python train.py --num_hidden_layers=22 --norm="layernorm" --norm_place="pre" --norm_eps=1e-05 --tie_word_embeddings=true --init="orth" --init_std_qkv=0.0395 --init_std_down=0.0 --optimizer="muon_variant" --beta1=0.93 --lr_head=0.00619 --warmup_steps=200 --final_lr_fraction=0.05 --train_tokens=130000000
MLP neurons of a small language model. Each row is named by its layer, matrix (up: input weights) and neuron, and shows model dimensions 0-159. Each number is 128 + 32 x the weight over its row's rms, rounded and kept within 0 to 255. Numbers have three digits each.
After each neuron's rows, "fires after" lists the tokens most often just before its 100 highest values on Wikipedia text that the model never trained on.

L14.up626:115170171149133091156143121099130067164134125116109122108163163177172098096131093102076144143141135157168112114185159158068139120103054098089150079126089102079184140144169125086127108122131126155118091187193156065120129159109137159123138098189079104147193159123107126111161096100126147144115045127111096186086139104088146159149114116109176132091154150145117130185108109118213124128089100139147100162141196167111114102185121134162136151078120145114106131130144125181165101090093075
fires after: "s", " at", "all", "mp", " p"

L5.up119:168149121134110137054146092139092111144130183110102117129113165148158154113056153116111141149152118153078079112167172153116173125157141078211084103115146134164101204130139147093101131123079157111152107135197164129102122103071118166146114144109140145125122132128139136183135146147134171136100102105141106140163152116199126172178195101181112146077115091135121110141102123190148179063098121214123090086073140118097115050100078103162079148123132092125121102116105120173127081112145140
fires after: " G", " D", " And"

L11.up634:060189162121149082104146168102140141128137106139132134125152143113130097097163099142145144112148120164100125169161154098107108100180092154158143124160103223168188078137126181102116077132086123182120147063192100107135125163099126172088137113145097159138158111118134151165130111091083215144086161095118162130142076122072123168112150188081174075164144134107155130128125070098097149120086143138114078131120114148132136156147095054113129129130109145185186071112163138102095142154121068
fires after: " ", " F", " |", " Con"

L8.up585:120110209152171114066129137148119163125145122034128137172103153112076092110141140090155159151160132164145105129110125146054140114093132109150123106175029180103150118101186133157139132128151124137160102104141093146166152138138113111124128076122131108130115063074125088147185124141137124169137106077192112125182204086098125113155152087072122079099140107161113136131144084128135131138102092182148194155130149158096132171108119090106133145165137158127199116057178101142093128112126087
fires after: " ", " G", " V"

L5.up2:087121159108122147095125105130059175149133151111147156085115117155066124061145123139157126101178170137078100069139147120118172204183114075170090134134113112192103081140108102096125149155192114150151148106137126124146141106137080145123085134140138137118112141168100111200121091180196137067161134066106136149106151114160165156115183101105127109131088106068170090101155137128023146130148130125113096159081091144145114113072157139176093111147175095150118144115147158128160185156156120
fires after: " C", " V", " F", " U", "B", " E"

L9.up37:106088159174146120121122142176093106114115084122105115106101145067100150108127173104163152112057100122106119124132175066117126109158165060131048058118089140125091088167144139136180162180098108086144172139161153165144152119129153115139141178138134133120129091128057096180090166118163194138113144144189120131131169110094143141135204102155124101126129080133145048166141124171127116172062090150110140139128142138136112118071085097123113148105082172172112059131147173131146102161110087
fires after: " D", " G", "gh", "D", "ir", "ight"

L5.up310:214100130130146135085087105084166196158181162126151099155073143141109106113118180152126119124108142155180165131136179134112145130123135150181086136179151143087159130076135106100148096170145128106189117157037149163141158162154152122111175095154116144108114078164045132114093088119142130119150087132136096078114106117108140117200170097136171076140090127110146116123132101084151138093105130125087178104165091192108111096095163109140147082113113127176190186131118185162151149154119101
fires after: " ", " ex", " in", " of", "\n", " Col"

L8.up10:132188096107154129154206093145078160127147116143103126046135153146097150103177061146165119164159116129126094115137111158171136123098113140126065076143128115141120133117145114197107092133087063169125100107101095133123132081146116056110148076110124097160119165151109135115176091121099082148144182184049175170147128140123143101092111138163125118080097140153132143094127157111068117132190196184130106126153102133167109105133183171171149106138131187152131160116175120153062135092150108
fires after: "s", "S", " S", " re", " su"

L5.up139:177158167082153129141140095120134125093140150138161121078113176102140089139163104146130095099114109209122178131101149204165107125098041143154063110105077087092183170136131168180094112147095127133135129076115103185105136092149168096127132135153098131162176140132084134132123133127130129083118082068137213188110152156106170122113122122105173103088140077140098113127191135162092093165097103165140184143059133148136110117134114055101177101138150147132135068113121151152149155130161142
fires after: " ", "s", "e", "te", " f"

L5.up627:134194156203120114113156065119192183142142150165134078116110089159134113090109115151121115158113118145152143151067171129077171100145069124163138137116119135133133084083135148135112155153181099145171174105126117075087154096081108122045136142197061144079135093127085157097134159157135113174100096095094085120071130172116135063129096117123109104107080129118107108126150138181131125168145151150154106149087120169125109139122153183135065169204107081165134127119149165095123160116083154
fires after: " ", "s"

L15.up265:167149144124132148119129133116169160171150113065089097190121177130138107127121063174120117154084163209146154109156120112145138167172083109120095103161157106190143101140129120086135076106135122150142153085068169103144127105129154122103137156126095139153166100204086098141149078047104141091110151189090093131088078131140124113111108101078097155126118094095093154142159119192153095105098109151128092153134157185064078091146085112190165091164088132170179131130116125089136121088108103
fires after: ",", " ex", " in", "ne", " w"

L13.up250:190148079174097157128149163098148119118128106107099145136143110136125135117142162118109107177103134154111148089067153180102158102170142132165075075122130151150153060137160153096173145159132088107074112045119114159082111163101135166084143171153094153153158104134106125114097139131086073109124121135137136138073143154119120051133090154133127117119070106124091095113119161120099098167178169162100148209115096156156117117127156226146038173112137139149134117128189086123178166089161113
fires after: " ", "-", " was", " un", "f"

L6.up211:110156159124134121153135071136076183129159068190094098145111101142182083131165136192141077138200106122114141135170147099065136091177112108101179168080115139147151179119140162118128107138158127154159115108108120097135113137112115114174138059146149113098162093139101107202144040098163082112191125096114138139153135185099106102094137124133162091128101036130192113132160099094163138209115167162113104080105104091131119116118160122136129134155128106146122088074155114099158147140155150
fires after: " ", " se", "ne", "n", "s", " took"

L14.up309:153136115112142115095130136154121132152157132092072122071084113085106160061131104135134114066109145160084135142065137139099120089124141125147172103191109160196180108131122174150139084136190119138191100112163133123130170104121128118136157121129116133095125132130107120117153152137113105195161099065138113102136220151100122101130098104090166150135140108068146139167095143190147105102105200195181152122073136112075113093053128161099080080144091124084176129087090140084129170130086132
fires after: " ", " one", "r", " sp", "app"

L9.up428:112124173158139107117104108130155119060127128132097133103099134098162206124102162139067189152095126193088104140128191100095179092127150125142062088038142128125073166124123128089125162097137158108141177116140140122141116151114191134127114119130114181156159156145167079140092092142111160204061174093174135131137140150126131187140181153127141099071127176148152124150127168182117111072119121137144118124050144123140084130156157079127097089162131149166148110089161065148115129104115087
fires after: " D", " G", "D", "e", "d", "g"

L4.up29:168112165119192153133096104097146184128134192069081068080130138123074121098150061175132130111146071161100118131070150169117184078138163096200098155121146149160150075131141116163054113111164129220100086143104148111159134115120146070123189064139106118142118163149121123123143134137094131168140148072077140177185129092159088110147184147135087130136170087174174120149180118166146138109107117109120157113127126161092120142109142124112146150170091087137151131140139118150141118110125077
fires after: " ", " |", " Re", "N"

L17.up568:124093094190141132142142111103170138117153135152116109192121202096141132126188215123098107118163140164163140073097054087105122124128115075063135091150151156154094121168102116144144149087209118138105142157144172177148145096102103178049197168133114104124137147139152130159135109118087120144090150191154151157120136121095164129117060111151150172120149146127135137112172154074141053101148147093155151130110128169079146098143134137083078162125099156079103085107112098137116169171125106
fires after: " Al", "en", "on", " Ar", "ur"

L7.up563:141144217046107139123112098139128158138096107166133155145095136113143122127130125122111086119200160089091179164145165128173134109103155145126124145096177156166154114136132142111095085115121097189110108086132119140098161133079146056169041145108196128110096121110095111129108104102114095053136132159094103198152162130049076072094097140086166105112111099140135176124121114175179120105076158171119150130148109115149118152114151113097105085158077190132162140175094136106160139168143119
fires after: " su", "n", " se", "c", "th"

L6.up501:132073116177116164113079136129135185122116095055123133167155109162119179172159137181094130083100120141191128102165078111125135125119126143148116096125117165112167112085113131150087093157092150171142132178127143119153133116135148154078145126082195120052141120146108141117160066093131196118081192126100102123180113141106183127144137120125098191060195163166145107134109092097148161120096126079141132160106086086114150145152081057111116105116157160173150093140086064157159091103108140
fires after: ".", " De", " Me", "c", " d", " de"

L7.up238:127135178112177154136141100127135171110155135085150114079104134093144139116209135148153118155133076149153167120125175183116116118094077077145085111147117134088160102160135081097116141139078092139136165070085167106143171144143153108137129095098068094151057110156094098130159125085111106139179168109123129140191159122113121136113141158084083096089159126137162147136146152105110102168083113136116150101121116145087102073146164084094200134193149149150110140091154098176034216111165096
fires after: " ", "s"

L9.up184:092149132222120149087168076111187161156143176056110134124137154125109141177144123151133103103113104139130110126086116127085131124097144110132118106143101118139128099099182148121171127133156147121112173122168158103118127134112149093095156113166084172179170145099109148118149109134091123161068143160125035145101080192182140153098125126142116115066126223159141096142109098159079177195120095107168073110163192155127116087145119094079100178072167121121118138082142129088156147144115161
fires after: " comp", "act", "s", " f", " V", " vi"

L14.up294:116077104149113111151199119122101104098037085071090115121129145115138120140113079075073157086123130117116147102091079116158098070162141162145129137151118135137131126111164134153124218097108161129119150211122140166139092157122117145130110055143123138102083102155052180117102158151116116164114175086138174119118130102094118149086116175123176118147129170140155146113199102122101099173135146114090111198070183110122103119098134174187136137104200123119149136134083130112122100080083146
fires after: " to", " on", " the", " On", " La", " in"

L17.up314:169092112156107158160132091119165110126190124120132129091133063169162083093152138148118109137142106119114149117105207125046105158143142172136109103147148157075089119153133100136172182099145208087172107152090127158154099161182142136090143134165119102213177109120081154160064137136156110099151161148116086150118142154085134130134124149126077055093065164117100078138124155108153117112133108097120163104119154164101086126149179093180119106187108154079105162112139129162136147115061085
fires after: "-", "\n", " Col", "|", " de", " "

L13.up361:122118160113092124099098143112145119150100126163070144078114107174153143159103134149096126109154118186153136097101096171107172103168072126132046186077092170130146101079170140114082102186151107166085073164172147070125148105169116174133093113069134142170166135105094156150117097138144117083125111162165099133127171151104087096134083158168062159079139065122133118142134090169151133110103106148112075173118137125109106102205080118134120149131065172141135144149153137174149198158099146
fires after: "c", "ch", "mp", "ic", " at"

L9.up377:139151110160143174140092121119138160113140149105111107101139148067172145100128139108147121086176148136172100137135144153119107111155101182173113105161091161093104139199079147175117168123100113110112112095124123117125071139202138137145093099105136109157179119152064131129124170098102126064141152193091134134096144201089119099061157152131128163160129093185098131097172124136114143089128129076146120112142091147133180120150072152106139026043130057148180100194128140155108130149095106
fires after: " C", "C", " c", "or", " su", "er"

L9.up155:193082116110084100168133150189139161147146093109121103148093154141129137134131139125092108134082173138126150136114131113119104088130146145164142102170124126160143154087162148118088095165173114112121136163161214106121111089126071141083148140141182140138158077160137074070131159139171155076044146092133133151130208139179109162087146098121113122087133183172173116131149082140146184124158088122176150105071148140096133127119115131086141077145085137099158120078071091150140071070082073
fires after: "d", " a", " d", "c"

L7.up597:144066156121117172115097133051172169159115172121109125181167130103121137158104149093115184079199141093154127144123155095187149082167107080092100085103166112124095133151080173105074102163109141139147106124140116134133136152103114130111180136100159139129149167148048065081106140092137127083085104109103135133129105180085169156151190117112150101116126109188134095140206096191139140122140146123134137110156073159127110090128097086149105083102163124170165118138091095155170194102083109
fires after: "C", " C", " P", "O", "D", " D"

L13.up380:147075167150104121151118140165139112095114121120145156137127069118127120199156158164103129062139145205129122139151142122170091120137092136100114199128123068155138112168102118099103110103112102206156152192150126138131178152181150091131081124176132212085132157187131093086121120107145213143067128122121161080200190116102102136093099115105099113078110142118126086152105114092104131157140136185087081150144097095130130142117117138116090095093133108198117129166073112118123146071121124
fires after: "s", "p", " |", "fe", "ce", "%"

L14.up160:174155126154149075176084128077094128144127036083113122110054141157127074183144111114125145219119133137118131158121107155164124097158159156129182128092081140117155099079176138128089146109112122162098132136186123169122103189085128137092109095129180150152122124069125157114198140158116127141098171146086145126156123134098103122115133159123070104175178180190107129124138128131149146130112169143102148137144086104142146112122079180134143108138123159116157077167082078158062114050087147
fires after: " d", " in", " P", "au", " K", " La"

L11.up224:140096115139145120141142102088123145089126152127083158148119123047128122100072211168102132127154111155061114072139124146132126154091095081150151156173103090189091175187133121140175120088176155180104149134119160158133169116157186115111073151103151083145191135126120151163129094204148066161117138187162153136146224126142134124132104083093197141157112125134106102139158108148102090080158144076085153156125117120104146109128099131137097119115097121084113084178177132150078128134098112
fires after: " Ar", "an", "ur", " Bur", "in", "r"

L14.up385:105049100091139148109177174126147112115145092117086149087125113092123151127149140086129128136159101191087168103163141143063102142103115129140161130118138170166141127097070101104128121127105153174170174116110088171093164109149086118098125144156076144071130103125153149141153114091072202128161153136041155124095131116065170121104189094105119143124094107084129056113118169116092105150130111095142146123092196087099104122119128099160109165139141123093211114146169117098077215156132144
fires after: " |", " the", " W", ",", "N", " "

L11.up328:147101114173083133085100103119200147161112139124125122112088113093103142156141126159104144107175126210124147089185063133218137104118131098205144130118069128154132089101164063120141162124143169106181162155222148137151138124143160138045144138114118082159124143158129152077134134106065106095140152133090133158163070115087112128152130116142111174111112196158143109157109112113142118113173111110152171151137085120117124130158105069098106134066102157075152106154103174128182145086126123
fires after: " Al", " de", "al", "c", "s", " Ar"